{
  "num_hidden_layers": 13,
  "hidden_size": 384,
  "num_attention_heads": 6,
  "num_key_value_heads": 6,
  "head_dim": 64,
  "intermediate_size": 1920,
  "vocab_size": 8192,
  "hidden_act": "tanh_gelu",
  "norm": "layernorm",
  "norm_place": "pre",
  "norm_eps": 1e-06,
  "positions": "rope",
  "rope_theta": 10000.0,
  "rope_fraction": 1.0,
  "qk_norm": false,
  "attn_scale": 0.125,
  "bias": "all",
  "tie_word_embeddings": true,
  "parallel_block": false,
  "init": "normal",
  "init_std_qkv": 0.0142,
  "init_std_o": 0.0,
  "init_std_up": 0.0142,
  "init_std_down": 0.0,
  "optimizer": "muon_variant",
  "learning_rate": 0.00847,
  "lr_mult_o": 0.708,
  "lr_mult_down": 1.5,
  "beta1": 0.95,
  "lr_head": 0.00404,
  "max_grad_norm": 1.0,
  "warmup_steps": 200,
  "schedule": "wsd",
  "decay_fraction": 0.699,
  "decay_shape": "sqrt",
  "final_lr_fraction": 0.1,
  "batch_tokens": [32768, 65536, 98304],
  "max_seq_len": 1024,
  "doc_mask": true,
  "train_tokens": 733400000,
  "max_steps": 11624,
  "dataset": "wikipedia_en"
}
MLP neurons of a small language model. Each row is named by its layer, matrix (up: input weights) and neuron, and shows model dimensions 144-207. Each number is 200 + 30 x the weight over its row's rms, rounded and kept within 0 to 999.
A block is one neuron, or neurons of one layer that tend to fire together. After each block is what it responds to, as a language model described it from the Wikipedia text at the highest values.

L6.up83,223,224,202,219,186,181,192,199,180,226,144,233,194,219,192,241,194,144,206,205,159,208,223,227,183,176,164,203,235,241,153,191,200,211,224,192,153,158,205,195,166,181,175,165,190,206,222,281,158,262,216,173,186,171,240,197,192,164,183,201,243,161,223,201
L6.up980,152,189,219,179,192,200,188,211,205,187,182,172,205,170,205,209,179,189,215,225,216,105,197,205,159,205,217,217,237,196,207,215,195,182,158,180,247,155,155,261,197,160,214,194,218,198,136,157,154,163,240,178,206,290,148,200,171,228,236,206,183,165,168,231
L6.up1048,208,181,201,182,162,220,178,207,188,178,189,209,152,234,146,164,182,210,235,236,166,171,259,194,161,203,221,221,153,279,227,188,182,188,239,193,206,223,225,217,196,172,206,195,190,164,180,118,191,174,221,211,201,226,185,207,179,175,211,199,129,129,143,249
L6.up1545,231,169,171,120,204,201,190,178,161,250,230,171,227,173,205,214,209,181,141,221,206,240,190,170,313,225,139,233,198,247,222,190,236,205,211,160,181,179,180,223,158,207,171,175,181,196,178,192,201,181,168,187,167,187,175,161,215,200,272,189,204,229,213,180
Mainly the second digit of minutes or seconds in geographic coordinates (26°56′37″N), plus scattered mid-word pieces and function words like of and to.

L2.up1757,233,189,194,195,202,208,134,174,184,187,209,187,210,224,216,234,195,159,210,219,226,221,227,193,176,167,193,183,182,236,200,211,202,168,194,233,180,182,193,205,218,209,219,180,208,234,187,151,192,175,201,174,195,141,198,291,247,213,187,232,244,177,213,181
Plural "s" split off as its own token after a noun stem, often in headings or "types of", such as Types, Characters, parts; rarely, word-internal fragments like "rac" in Practice.

L2.up753,240,192,177,223,234,113,102,182,184,233,191,173,271,194,201,101,184,187,280,214,207,183,208,213,161,150,201,180,193,239,170,222,204,198,205,183,206,231,199,202,188,209,226,207,215,190,182,175,214,177,208,174,194,251,200,225,186,180,198,232,204,215,209,175
Short inner word pieces right after a word's first letter or syllable, as in c-era-mics, car-di-ac, Rod-ri-guez; also "of" after total, number, sort.

L4.up106,221,209,201,210,153,186,163,205,219,170,200,144,202,207,187,217,249,137,204,186,211,197,210,225,190,181,174,247,179,234,152,192,217,231,216,192,176,247,144,171,191,221,207,240,193,164,171,152,229,261,185,223,237,202,203,178,196,164,190,213,183,220,201,256
L4.up129,198,151,183,231,185,213,194,185,159,187,181,134,235,221,197,244,237,201,225,197,267,267,221,221,223,203,198,231,183,210,144,246,257,195,170,192,214,153,197,219,215,234,205,252,236,186,192,196,195,171,202,146,213,217,193,195,171,230,212,234,167,203,192,177
L4.up199,221,199,248,168,257,179,206,222,183,229,227,185,226,232,191,204,144,177,176,182,189,269,220,148,197,233,216,224,185,177,196,198,234,194,223,268,162,174,162,165,198,203,204,236,186,150,209,223,215,207,230,240,182,165,177,167,209,247,207,220,258,215,208,226
L4.up211,207,142,190,165,183,188,212,200,193,209,201,213,226,181,177,237,193,172,223,223,185,204,130,208,192,159,186,241,178,229,225,162,240,221,205,225,154,223,209,202,172,197,186,229,171,216,201,215,241,195,169,180,170,254,132,243,216,186,212,183,212,204,196,253
L4.up222,165,199,234,193,227,213,141,195,189,246,240,160,119,144,158,231,197,172,199,200,182,233,182,177,186,210,197,188,155,221,164,142,202,172,213,184,213,224,192,153,220,214,216,230,229,186,229,207,239,186,171,254,186,208,135,192,186,221,149,234,206,203,212,196
L4.up259,190,214,199,183,133,239,187,185,202,259,182,221,201,211,162,224,184,208,213,175,236,207,192,194,216,164,217,215,122,185,227,216,200,224,192,225,219,194,229,232,219,213,161,212,211,164,168,147,199,208,215,206,161,181,192,188,216,170,181,236,216,174,184,238
L4.up626,207,216,206,233,149,183,200,217,193,190,174,168,190,203,168,181,221,217,185,186,165,227,210,182,162,177,205,165,233,230,176,194,233,233,213,182,178,177,204,230,262,209,152,119,204,258,223,181,192,201,154,190,186,240,173,183,245,149,185,249,218,191,198,250
L4.up844,239,199,139,229,243,222,215,236,223,216,178,225,168,200,122,215,149,148,179,223,201,147,214,212,291,234,197,219,190,170,239,180,169,188,204,177,279,219,212,159,209,205,255,201,164,195,175,225,187,193,173,230,210,194,231,194,148,206,193,167,182,187,166,242
L4.up885,167,209,200,169,190,221,198,230,178,155,174,218,255,211,209,135,167,198,190,146,224,196,182,197,204,240,167,219,209,211,252,187,178,174,180,159,137,240,175,204,222,221,189,240,205,226,201,237,193,248,231,208,231,214,218,207,179,156,219,169,154,187,205,253
L4.up932,158,191,222,232,243,198,222,219,172,159,192,194,208,186,199,185,194,183,181,201,250,223,185,160,202,136,199,165,201,162,218,250,193,207,172,204,200,181,176,202,166,255,208,198,216,173,242,183,192,187,174,243,198,173,142,192,187,151,211,189,141,188,207,232
L4.up1064,208,209,195,178,253,159,150,188,195,198,188,179,202,190,193,221,159,180,197,194,187,206,204,209,234,182,236,225,180,192,157,130,182,172,209,189,199,250,222,216,260,255,211,214,148,173,231,199,232,192,205,232,234,212,205,215,184,223,153,182,211,193,254,196
L4.up1203,189,213,188,165,186,169,146,182,174,234,173,206,202,183,157,170,204,181,160,209,188,208,178,229,237,184,256,226,158,194,199,255,226,214,232,200,268,238,177,147,225,205,200,173,225,225,202,214,258,164,165,194,153,226,197,228,208,184,201,235,205,187,204,200
L4.up1444,224,176,206,216,206,252,199,157,164,179,164,192,252,236,183,203,174,180,196,205,219,193,225,181,153,227,208,180,189,258,180,205,185,203,249,242,237,240,161,237,172,243,257,184,218,158,227,168,220,261,177,213,150,189,207,223,178,185,238,165,198,176,248,196
L4.up1515,161,149,246,184,231,206,190,202,214,132,199,171,201,225,157,198,166,209,135,177,226,212,223,206,203,271,177,255,173,233,192,212,174,188,182,196,216,213,164,168,138,213,226,203,222,177,168,188,222,162,211,167,173,205,147,194,222,218,175,193,245,218,210,190
L4.up1687,214,202,215,193,236,223,177,196,247,183,193,208,192,196,176,203,246,236,193,201,193,186,151,192,258,207,197,213,222,195,200,236,180,211,235,158,191,225,197,200,221,247,184,164,175,188,213,206,219,194,235,218,186,222,177,169,177,181,208,190,167,183,234,131
L4.up1816,212,208,244,194,177,132,183,220,194,187,230,180,204,215,218,183,192,206,196,188,188,213,173,166,226,161,252,229,228,241,202,189,203,229,252,173,180,205,197,199,158,154,219,159,203,257,193,180,173,181,175,215,185,220,143,182,223,195,196,190,229,210,173,153
Kinship words and the "of" after them in biographies, such as her father, daughter of, son of, youngest of; weaker on other "X of" titles.

L6.up111,156,166,170,209,170,211,157,203,186,201,231,208,172,269,190,277,163,209,224,238,195,208,214,202,234,176,222,199,169,198,240,207,227,265,201,231,159,226,173,225,258,185,138,212,239,192,236,229,229,149,204,155,265,196,157,235,240,197,227,237,215,225,263,158
L6.up273,196,178,144,202,166,148,175,256,220,192,230,151,231,213,201,192,250,226,228,195,191,170,223,144,196,245,209,194,159,215,237,196,242,252,218,161,190,242,163,196,172,221,212,207,240,173,227,177,174,180,147,205,206,208,163,196,187,178,215,199,175,103,175,223
L6.up739,178,231,218,185,192,246,148,204,147,283,223,213,237,251,197,157,219,120,208,236,194,150,230,205,200,235,215,181,197,208,215,206,218,218,172,239,123,209,205,209,156,176,220,216,203,163,211,174,181,254,189,247,197,192,252,225,182,204,191,214,199,194,182,187
L6.up1363,156,209,193,179,110,188,189,176,218,210,207,209,184,194,204,240,176,234,191,182,220,166,224,189,176,212,184,187,145,187,248,234,186,279,254,238,154,195,191,193,221,265,175,203,229,181,203,174,230,175,168,199,237,183,182,188,211,215,184,214,216,191,192,190
The separate token s (also es, as), usually a plural ending split off a noun, as in vis-as, up-s, Occupation-s, or a mid-word fragment like Hack-s-aw, Hiddle-s-ton.

L4.up24,199,228,161,208,218,214,233,198,170,217,194,223,182,195,208,172,194,224,211,219,151,202,210,239,136,169,213,163,162,209,273,223,202,226,177,182,189,165,214,180,176,216,215,186,179,185,232,189,216,182,198,246,212,154,170,125,204,160,199,209,222,219,179,207
L4.up288,154,195,213,167,212,149,92,144,199,162,194,164,221,202,213,234,175,228,190,222,225,196,190,171,148,209,247,241,189,196,192,193,215,200,158,193,174,171,198,177,190,198,202,230,155,203,237,187,173,190,193,167,200,207,193,213,182,220,258,210,203,198,183,189
L4.up315,190,140,176,219,185,241,243,230,185,180,219,242,175,223,188,238,244,160,255,229,177,160,184,252,207,154,231,210,205,201,163,245,217,205,227,189,266,204,224,182,257,165,182,194,167,229,247,221,248,208,205,201,159,172,177,198,254,191,167,189,197,235,190,224
L4.up503,157,209,172,197,205,194,230,213,221,143,147,237,214,212,245,198,193,191,177,213,187,232,198,236,227,166,203,184,141,175,166,157,219,222,189,210,170,219,232,208,144,202,206,202,192,233,215,201,170,172,202,180,181,211,231,129,222,224,158,166,268,138,213,182
L4.up534,216,192,197,200,126,196,237,176,158,229,186,161,230,161,145,197,179,171,209,171,232,159,209,185,254,159,169,234,199,194,183,198,173,214,193,259,185,251,265,171,190,133,194,195,181,158,197,187,204,208,141,209,205,209,207,241,184,219,154,209,226,191,206,152
L4.up714,192,203,232,249,153,185,165,161,186,207,205,215,209,239,259,200,197,211,223,169,167,112,196,234,255,224,208,227,171,201,212,192,204,213,200,145,207,235,231,158,219,177,199,165,165,162,238,205,199,195,258,210,214,185,220,237,213,209,270,157,189,230,176,177
L4.up746,192,244,200,204,224,165,208,256,192,184,188,225,161,184,206,186,219,221,204,232,203,231,180,188,196,156,215,194,206,176,206,193,184,172,171,196,210,246,240,227,268,189,182,170,225,202,181,194,188,165,213,246,211,254,209,198,195,233,199,199,224,192,136,198
L4.up848,161,251,194,184,183,192,174,169,221,151,199,153,184,234,151,226,221,163,189,164,172,234,175,194,250,180,161,176,149,180,214,237,261,288,172,172,185,247,153,229,182,169,234,203,163,189,222,235,190,193,191,208,199,239,177,238,174,209,209,151,163,158,190,186
L4.up1042,233,230,196,159,176,235,145,200,216,221,202,245,189,226,172,201,181,242,145,168,173,240,184,165,153,217,223,194,149,184,184,187,210,187,166,219,135,227,243,182,226,166,176,211,195,191,203,271,158,162,202,201,222,229,248,189,171,189,230,188,203,196,240,206
L4.up1070,178,199,189,201,191,219,222,184,137,220,175,182,175,214,308,185,185,193,227,214,229,210,159,233,186,201,183,194,183,211,183,173,218,231,168,174,222,211,211,186,273,223,223,215,255,200,173,133,185,214,163,224,201,199,215,229,233,216,191,175,184,202,165,183
L4.up1076,193,202,211,216,193,225,222,163,248,191,239,192,180,167,233,192,227,190,170,216,188,209,229,266,151,212,240,229,217,181,230,225,237,179,209,242,199,236,139,172,226,176,195,202,212,184,207,159,144,203,169,215,177,184,188,172,234,220,203,91,238,196,151,168
L4.up1188,226,184,176,174,171,156,220,230,202,220,138,198,183,189,189,234,162,226,215,195,197,170,217,221,174,191,269,159,194,231,245,220,204,148,214,184,177,221,206,185,154,210,218,182,162,221,180,165,237,158,151,213,184,177,238,175,209,166,210,203,192,170,241,183
L4.up1463,174,168,196,231,252,280,220,232,213,192,236,225,151,221,161,202,113,244,170,186,209,223,221,144,178,167,204,165,177,181,166,202,213,226,258,248,149,256,183,137,206,184,226,215,159,223,207,205,227,180,176,192,238,184,199,236,244,214,211,222,174,222,245,141
L4.up1519,187,123,238,240,148,189,193,199,259,225,173,265,165,194,227,217,207,190,228,175,235,201,203,201,214,188,188,217,217,227,243,234,161,200,234,172,189,212,195,145,257,177,143,218,274,198,188,180,186,208,186,187,211,190,193,205,251,162,166,219,124,199,208,216
L4.up1580,215,219,239,260,208,218,203,180,210,192,180,177,141,193,212,235,174,186,201,164,186,204,178,156,158,255,202,153,239,226,177,210,193,181,208,212,224,263,190,147,194,251,153,263,189,236,215,224,216,202,228,187,249,198,179,203,194,203,237,180,230,213,171,173
L4.up1821,152,218,161,179,212,175,175,208,258,217,216,171,201,179,237,233,160,242,209,190,227,229,190,188,217,220,195,213,137,182,224,223,200,217,228,203,195,212,201,153,184,166,245,192,223,232,183,195,229,142,235,255,231,203,228,200,209,208,177,243,215,200,211,263
A lone "s" token attached to a word, usually a plural ending (charts, daughters, Reds) but sometimes mid-word (ancestry, grossing, lens), often in headings and tables.

L4.up73,199,203,216,202,222,250,195,182,251,159,247,213,169,206,193,196,211,214,219,214,206,159,223,185,254,261,174,219,217,218,245,185,213,236,223,178,195,175,171,248,201,205,185,167,224,182,207,173,240,185,133,160,166,213,202,188,185,178,159,253,211,229,177,215
L4.up180,213,258,239,167,193,198,162,193,202,239,163,115,184,198,152,233,169,214,176,171,200,240,228,226,182,249,193,209,165,211,206,205,218,229,198,204,206,203,226,249,191,141,228,253,130,239,178,224,256,145,186,197,199,238,160,158,211,186,209,194,224,197,192,201
L4.up373,190,253,169,163,204,221,206,242,216,198,222,191,173,195,196,180,179,212,199,230,191,198,242,233,179,206,218,209,209,216,198,237,209,197,209,213,225,180,219,212,225,188,250,91,167,147,169,175,184,183,194,238,180,195,206,195,173,156,198,238,254,218,154,146
L4.up439,176,197,227,230,220,218,195,227,189,207,158,200,186,192,184,172,172,169,193,251,187,222,232,220,260,180,156,166,204,171,228,198,181,177,171,218,186,131,184,275,226,190,141,233,198,187,190,163,211,204,161,144,187,178,217,232,189,257,190,214,236,189,149,196
L4.up592,193,187,159,228,189,238,156,178,176,196,175,147,230,235,174,218,209,219,222,171,204,208,208,196,167,201,250,217,150,164,251,232,200,145,191,184,172,261,197,230,170,217,213,168,205,237,202,214,223,212,129,192,173,175,226,179,173,201,204,161,196,234,132,146
L4.up648,251,222,210,173,112,203,219,191,219,189,186,168,164,218,136,190,126,167,184,261,180,214,217,230,216,223,199,214,186,215,182,206,136,162,200,179,147,237,188,227,115,214,227,186,236,150,199,212,189,213,157,180,239,197,245,177,198,183,167,162,181,193,216,165
L4.up736,145,205,171,178,163,211,173,252,219,174,205,196,197,145,156,175,212,190,227,165,264,250,232,212,187,214,248,176,258,234,177,226,201,195,180,209,149,172,196,229,201,188,175,203,184,197,224,216,184,201,145,250,163,184,225,187,173,216,184,140,203,184,195,215
L4.up784,213,237,200,193,210,190,195,179,232,227,220,218,185,261,200,192,239,171,188,189,203,216,182,180,215,244,231,215,198,206,254,221,202,178,188,191,155,216,154,241,173,182,168,193,98,157,209,187,221,179,243,186,281,268,148,202,167,164,223,239,217,187,110,224
L4.up915,226,224,198,200,150,179,201,184,166,193,230,184,163,168,153,156,242,187,186,264,189,159,176,180,185,208,204,182,121,169,180,210,228,167,238,216,200,171,212,270,208,251,147,209,207,179,248,137,174,189,220,144,218,207,213,180,167,122,250,260,195,230,241,144
L4.up969,167,246,276,174,190,190,242,177,220,175,164,167,164,174,164,174,217,199,259,155,165,210,204,235,190,215,171,180,188,219,210,253,192,207,195,171,188,155,211,180,256,181,210,190,141,224,215,175,261,217,222,211,156,201,211,226,182,211,196,227,189,206,174,162
L4.up1129,242,230,172,242,200,207,130,241,196,193,189,219,159,164,166,220,212,224,213,216,210,172,213,195,198,183,150,199,231,194,233,129,196,122,199,253,194,173,174,215,201,179,199,197,179,194,195,199,195,219,200,161,184,242,193,149,191,194,199,222,174,199,176,119
L4.up1167,256,206,207,207,213,257,202,164,162,195,178,143,244,210,189,180,209,161,208,204,184,199,214,175,189,204,238,232,240,254,202,242,174,166,219,182,188,256,185,197,241,225,269,160,187,214,232,165,179,187,181,177,215,181,198,202,211,193,221,210,203,199,172,165
L4.up1240,185,179,244,221,203,218,252,191,183,196,234,237,208,175,167,204,226,181,149,208,245,221,209,252,224,196,210,182,186,209,219,188,161,186,191,192,230,193,213,251,182,153,192,220,203,232,188,207,194,224,195,187,186,244,146,185,184,194,287,230,229,213,214,190
L4.up1637,207,251,201,185,205,170,185,148,163,171,243,225,172,176,193,226,204,162,202,212,208,168,199,193,196,265,144,216,189,192,232,213,199,177,132,247,166,196,195,272,186,165,197,145,237,227,196,163,229,166,192,97,227,203,186,252,219,193,182,187,248,192,179,225
L4.up1842,155,194,147,231,212,176,163,195,242,199,166,175,227,178,176,213,218,142,244,224,178,186,193,211,190,229,237,190,244,201,233,218,177,185,171,230,181,220,203,193,243,225,244,180,206,193,180,227,193,196,154,241,172,239,197,151,200,184,204,169,251,212,216,188
L4.up1876,173,289,216,198,181,208,206,224,177,167,174,248,197,208,182,166,216,176,217,252,250,212,173,252,207,222,235,233,163,246,196,245,209,158,229,214,217,188,192,303,237,195,192,254,202,171,201,177,158,206,246,211,162,174,211,155,187,207,179,140,193,118,177,158
Digits in the minutes/seconds part of latitude–longitude coordinates (e.g. 51°30′40″); more weakly, +/− in election tables, mid-word pieces like "proc-ed-urally", "goals".

L6.up885,228,169,230,224,186,240,161,223,180,187,244,196,250,227,212,228,206,210,224,222,216,212,187,251,203,149,221,209,201,182,226,196,225,190,244,198,245,240,184,163,191,191,157,194,198,205,201,199,205,175,157,152,231,219,126,305,190,231,199,167,232,209,273,177
L6.up1634,191,182,186,198,195,189,154,209,221,222,238,226,171,192,227,209,216,176,177,172,186,198,236,172,195,220,236,230,147,186,148,168,183,176,193,198,190,166,212,195,197,158,241,165,210,197,183,266,301,188,219,230,196,197,161,179,184,216,190,232,230,199,173,177
L6.up1644,162,172,239,184,221,219,197,198,178,201,216,207,197,221,164,229,243,208,201,221,225,224,169,253,244,174,268,163,179,201,213,162,226,162,234,160,234,227,234,214,193,250,156,162,263,234,198,138,192,170,192,167,165,213,201,228,214,191,171,254,205,192,268,228
L6.up1908,176,190,158,207,201,183,235,244,218,222,213,144,142,182,181,232,182,162,258,198,203,154,168,222,185,199,196,198,184,150,231,177,217,154,280,174,178,151,204,204,278,215,199,181,189,162,234,184,225,237,220,190,207,223,143,242,198,192,198,258,185,228,155,235
Mainly "of" or "to" right after kinship words in biography family statements (son of, parents of, born to), plus kin nouns like father, husband, wife.

L6.up248,189,201,167,114,221,202,236,208,181,181,200,173,185,195,167,201,175,223,233,192,206,198,196,166,205,153,165,141,182,202,206,163,194,178,262,203,239,218,256,195,203,187,229,188,182,214,159,175,225,211,202,155,181,218,155,162,183,193,184,225,205,166,178,180
L6.up285,189,231,203,229,218,181,189,193,174,190,212,277,197,234,178,185,192,232,265,201,228,156,199,214,169,232,226,175,174,247,204,240,192,176,185,198,189,260,206,192,275,219,172,148,186,139,256,216,221,206,258,138,201,170,179,165,200,171,247,221,104,185,171,194
L6.up886,185,143,200,206,120,240,240,267,236,148,178,196,157,208,207,229,179,188,207,226,148,171,207,167,171,248,255,213,150,249,238,166,212,138,169,201,209,225,188,195,160,196,221,199,232,178,217,201,169,191,178,216,220,198,198,189,181,240,198,196,219,217,222,186
L6.up1572,229,202,198,215,213,216,129,173,185,200,185,204,159,262,223,200,198,173,207,159,215,226,200,200,147,203,178,242,212,160,188,132,205,174,222,185,137,210,214,218,152,222,218,155,190,177,214,150,177,176,204,162,169,248,198,192,207,208,190,225,183,166,220,166
The word with and the verbs has, have, had after a subject or comma, introducing what something has or has done (has become, with a television).

L4.up55,201,183,235,246,204,166,248,204,140,219,221,146,187,169,181,192,231,244,169,211,150,180,187,205,175,218,285,201,171,203,187,166,221,226,161,195,159,218,178,175,223,242,266,236,199,184,194,174,220,205,189,130,148,181,206,213,231,141,210,205,186,244,193,242
L4.up89,127,159,259,186,166,183,209,174,215,203,207,203,158,175,200,180,194,190,227,180,193,171,153,224,211,208,189,215,153,232,245,200,211,228,199,143,163,177,155,234,281,249,214,192,220,182,223,243,225,176,182,184,198,201,265,192,206,214,233,258,146,216,160,265
L4.up97,174,235,248,172,245,213,180,165,195,251,238,207,210,226,201,184,191,214,186,217,175,273,185,184,223,235,197,187,225,241,186,190,194,175,167,212,199,160,198,203,197,159,243,103,212,174,255,210,169,167,211,189,211,167,180,193,202,160,198,226,239,260,233,199
L4.up159,198,194,250,214,191,199,174,180,158,199,256,210,192,197,208,202,164,213,229,210,159,142,204,219,209,191,219,260,235,180,207,187,131,216,190,225,202,231,196,192,206,267,171,234,200,179,174,230,156,227,223,162,216,251,191,166,256,175,219,207,192,184,258,179
L4.up202,242,206,235,207,167,238,182,160,233,243,183,178,156,182,179,188,151,207,205,254,168,215,180,154,197,171,299,190,186,197,190,249,173,199,120,167,165,231,215,222,209,190,158,241,241,212,178,198,177,206,222,172,229,261,191,229,174,206,177,145,229,176,194,211
L4.up261,203,262,159,205,153,190,103,210,220,157,216,169,234,213,185,165,250,231,195,218,175,243,175,203,144,181,199,250,166,117,239,202,220,202,195,231,209,229,223,223,172,216,190,192,166,188,239,248,219,189,199,173,216,307,198,212,226,206,152,229,251,189,223,207
L4.up436,181,241,204,240,180,198,196,237,163,212,206,179,218,201,206,183,158,170,163,194,243,119,202,200,202,210,186,178,222,240,220,229,181,208,161,196,160,208,178,203,217,215,152,181,177,199,201,204,205,186,267,221,206,221,153,227,201,98,222,219,213,208,156,251
L4.up651,200,183,231,195,203,210,210,201,192,217,210,197,168,198,214,172,183,180,183,228,204,186,225,203,177,176,160,213,180,244,209,213,220,188,138,170,248,216,188,196,182,204,197,165,204,182,227,204,207,196,201,240,167,205,192,224,230,134,173,171,195,208,186,251
L4.up904,156,202,217,190,236,165,156,216,231,230,244,200,156,158,158,183,198,219,185,209,207,168,196,200,200,204,232,257,201,177,210,211,223,186,199,187,155,217,211,236,231,184,193,220,124,130,243,174,164,209,233,181,199,188,210,203,186,162,167,186,171,158,196,187
L4.up1094,153,230,235,184,255,153,211,170,158,193,259,230,218,127,213,221,180,172,190,182,215,224,233,246,217,211,222,172,142,173,201,241,214,187,198,185,201,162,188,211,180,185,188,191,188,211,186,197,156,191,240,231,197,173,160,177,223,202,195,142,199,200,211,238
L4.up1144,196,205,231,143,170,213,175,229,237,186,237,233,233,165,204,220,209,158,244,141,205,180,216,198,221,175,245,178,159,201,218,216,119,184,196,205,228,190,208,258,180,195,174,204,235,232,222,178,227,201,246,211,188,228,166,161,195,180,183,186,184,161,199,184
L4.up1445,214,238,169,155,270,178,208,198,231,230,175,219,163,182,179,152,195,201,217,210,202,188,221,215,196,193,159,218,200,225,201,96,214,225,197,185,225,198,201,192,146,210,171,199,153,173,196,219,192,164,219,202,206,204,241,177,191,192,191,191,249,227,160,156
L4.up1529,143,245,175,227,164,207,218,231,226,220,149,163,245,218,204,188,164,101,230,206,227,221,241,138,207,233,178,197,235,245,206,226,170,212,208,184,201,192,179,249,261,222,186,201,211,183,227,219,153,221,249,230,166,177,195,196,238,231,272,163,238,108,242,186
L4.up1532,152,213,179,211,290,220,146,222,204,250,188,224,202,165,144,211,178,203,194,172,196,92,196,214,206,252,190,240,161,173,266,225,194,196,195,201,223,239,190,187,268,149,244,221,240,235,261,179,242,164,185,199,189,232,255,182,187,196,213,215,197,192,181,201
L4.up1745,213,215,176,177,194,176,211,195,213,195,179,176,210,169,216,110,234,196,194,172,199,168,157,172,179,196,151,198,209,198,187,214,219,168,144,173,268,208,188,208,172,221,194,211,292,172,214,175,180,215,248,277,165,220,161,223,233,215,218,204,168,230,194,216
L4.up1862,203,200,195,192,256,210,181,222,154,183,175,195,164,184,204,170,194,136,241,190,179,184,235,220,150,200,227,176,218,236,189,203,174,205,235,222,185,172,172,263,175,224,195,250,217,172,213,203,194,237,235,206,191,189,182,210,217,264,199,176,216,149,165,223
Forms of be (were, was, are, is) right after existential "there", mostly census counts like "there were 341 people"; also scattered mid-word pieces.

L2.up888,176,166,211,211,191,234,183,214,291,205,211,169,226,236,240,237,179,207,226,209,176,214,177,181,188,153,226,181,221,227,203,154,193,210,223,230,170,163,186,202,169,159,194,224,192,198,192,196,239,176,195,122,260,200,208,202,181,225,191,278,199,240,175,188
Tokens in biographical and sports-player articles: kinship words (brother, son, wife), Personal life and Managerial headings, and fragments inside personal names (Dawson, Lonergan).